config.yaml
n_layer: 12
d_model: 320
n_head: 5
n_kv_head: 5
head_dim: 64
d_mlp: 832
vocab_size: 8192
activation: "swiglu"
norm: "rmsnorm"
norm_place: "pre"
norm_eps: 1e-05
positions: "rope"
rope_base: 10000.0
rope_fraction: 1.0
qk_norm: false
attn_scale: 0.125
bias: "none"
tie_embeddings: false
parallel_block: false
init: "uniform"
init_std_qkv: 0.0314
init_std_o: 0.0
init_std_up: 0.0314
init_std_down: 0.0
optimizer: "ademamix"
lr: 0.000418
beta1: 0.9
weight_decay: 1.4
lr_head: 0.0277
grad_clip: 1.0
warmup_steps: 396
schedule: "wsd"
decay_fraction: 0.796
decay_shape: "linear"
final_lr_fraction: 0.0
batch_tokens: 131072
seq_len: 1024
doc_mask: false
train_tokens: 512700000
steps: 3912
dataset: "wikipedia_en"
MLP neurons of a small language model. Each row is named by its layer, matrix (down: output weights) and neuron, and shows model dimensions 208-271. Each number is 200 + 30 x the weight over its row's rms, rounded and kept within 0 to 999. A neuron's up and down rows have the sign that makes its largest values positive.
Before each neuron's rows, "fires before" lists the tokens most often just after its 100 highest values on Wikipedia text that the model never trained on.

fires before: "-", "|"
L7.down397,209,151,166,224,204,189,180,207,214,203,209,255,182,187,205,199,215,186,225,210,256,181,185,213,155,163,249,172,176,198,242,172,268,230,219,209,178,201,206,194,196,166,209,179,220,200,177,221,225,262,165,190,143,199,210,209,180,164,191,206,193,222,180,206

fires before: "-"
L9.down808,183,201,190,190,196,209,168,134,162,204,168,205,242,194,211,139,267,187,217,195,187,186,199,218,201,173,147,181,211,153,187,227,169,218,99,253,190,216,245,180,155,224,183,194,197,155,179,202,213,158,222,212,168,224,194,200,178,247,214,233,196,221,232,226

fires before: "S", "1", "0", "3", "2"
L6.down810,167,164,191,212,195,217,191,183,187,220,147,171,228,257,198,205,158,212,220,245,201,209,194,187,210,197,155,159,283,156,207,223,196,186,235,219,206,206,235,149,208,132,197,183,215,171,230,225,186,242,173,236,187,202,220,231,208,228,223,174,224,227,216,217

fires before: "-", "year", "old"
L9.down170,223,200,154,206,213,166,214,199,249,217,227,181,197,181,238,235,229,206,246,219,210,201,219,247,223,179,179,215,203,175,210,148,178,166,189,231,227,137,167,223,213,146,194,213,229,220,189,206,190,246,238,164,209,212,179,157,198,179,203,209,176,167,178,162

fires before: ",", " he", " the"
L7.down688,233,157,157,255,260,206,168,230,177,183,193,228,186,187,254,191,205,223,160,227,276,175,180,244,231,177,171,251,168,199,150,213,165,214,164,197,226,226,190,188,222,260,190,214,190,192,220,223,202,236,198,136,194,262,225,184,167,230,177,248,154,199,210,187

fires before: "="
L6.down830,232,234,175,188,210,169,171,196,173,205,200,192,193,210,224,183,198,206,199,162,171,228,163,191,217,167,224,207,208,233,203,194,248,188,167,156,199,227,156,207,208,238,204,202,236,207,232,248,206,154,226,204,185,166,174,232,249,183,142,225,196,175,234,181

fires before: " a", " an", " the", " anim"
L9.down294,191,167,199,179,176,233,223,173,218,189,228,147,220,248,222,151,242,215,193,195,195,245,197,177,193,205,200,179,203,199,225,177,220,203,204,220,186,206,188,198,199,216,217,216,198,207,180,199,203,148,182,195,235,236,193,170,223,203,228,193,241,171,177,159

fires before: " |", ":", " (", ",", "."
L4.down645,214,155,186,212,156,175,150,128,215,189,220,165,163,198,222,201,213,159,200,183,212,195,223,146,197,164,193,197,218,192,190,230,199,234,207,221,191,203,188,172,172,196,184,198,257,172,206,187,199,224,213,183,222,217,212,236,213,254,211,185,163,217,208,155

fires before: " of", " to", " in", " and", "s", " for"
L9.down328,137,217,217,226,156,136,209,200,226,181,226,187,179,215,230,203,173,153,199,234,188,151,168,205,181,152,182,221,208,238,237,205,154,193,199,213,210,232,236,223,178,214,245,250,221,202,137,202,207,197,195,186,205,246,202,171,213,229,182,214,176,208,216,235

fires before: "-", "|"
L2.down551,170,208,214,179,174,198,165,166,190,193,225,186,196,205,184,187,139,207,212,220,227,214,165,210,179,204,205,190,191,214,184,179,251,120,156,232,194,212,185,166,169,213,237,175,198,213,217,227,214,198,236,224,206,238,191,189,169,149,193,232,209,223,190,217

fires before: "e", "le", "ing", "ers", " 4", " Cross"
L9.down222,197,195,204,147,184,219,157,182,192,221,207,176,219,211,176,203,251,207,213,197,237,177,227,179,240,216,180,166,246,241,217,160,202,157,207,195,205,210,141,220,186,192,215,175,152,233,210,160,245,250,201,200,181,190,170,215,230,177,140,214,182,154,216,194

fires before: "0", "1", "6", "3", "2", " |"
L7.down465,236,218,185,197,134,141,243,243,172,173,182,177,249,206,231,226,254,169,203,200,210,213,183,236,158,191,239,198,190,244,191,205,198,242,263,148,227,171,183,164,192,177,215,224,211,191,180,184,231,201,207,223,230,210,204,229,191,195,212,169,222,192,154,211

fires before: " in", " by", " on", " to", ".", " for"
L6.down719,196,170,237,257,162,167,198,190,165,225,180,244,239,194,178,226,188,218,213,172,180,135,190,234,223,196,276,186,192,154,180,208,183,172,239,157,206,175,261,220,183,255,249,152,191,202,212,182,251,232,167,253,160,207,202,194,252,210,202,179,201,154,217,176

fires before: "="
L6.down383,168,224,124,184,153,170,199,218,155,137,234,245,224,193,172,205,234,159,224,211,195,251,179,243,242,202,220,166,245,217,192,203,169,218,195,201,239,209,210,204,152,223,209,266,187,183,215,213,228,187,217,206,186,221,198,201,217,199,241,189,138,172,198,239

fires before: "-"
L7.down451,204,145,235,133,182,162,205,213,228,216,210,132,199,214,181,174,221,248,239,231,271,202,180,200,231,131,243,187,185,175,228,182,158,193,188,196,163,186,207,228,205,155,213,147,143,219,226,251,215,228,151,234,201,230,185,173,230,180,186,232,248,227,210,230

fires before: "s"
L2.down394,171,228,219,221,154,214,182,159,226,239,161,199,239,279,214,223,187,207,187,185,157,205,169,175,250,207,239,165,171,217,200,211,201,200,211,229,213,200,192,203,210,194,158,188,214,173,170,196,187,207,211,219,173,220,207,210,208,222,221,183,178,211,182,189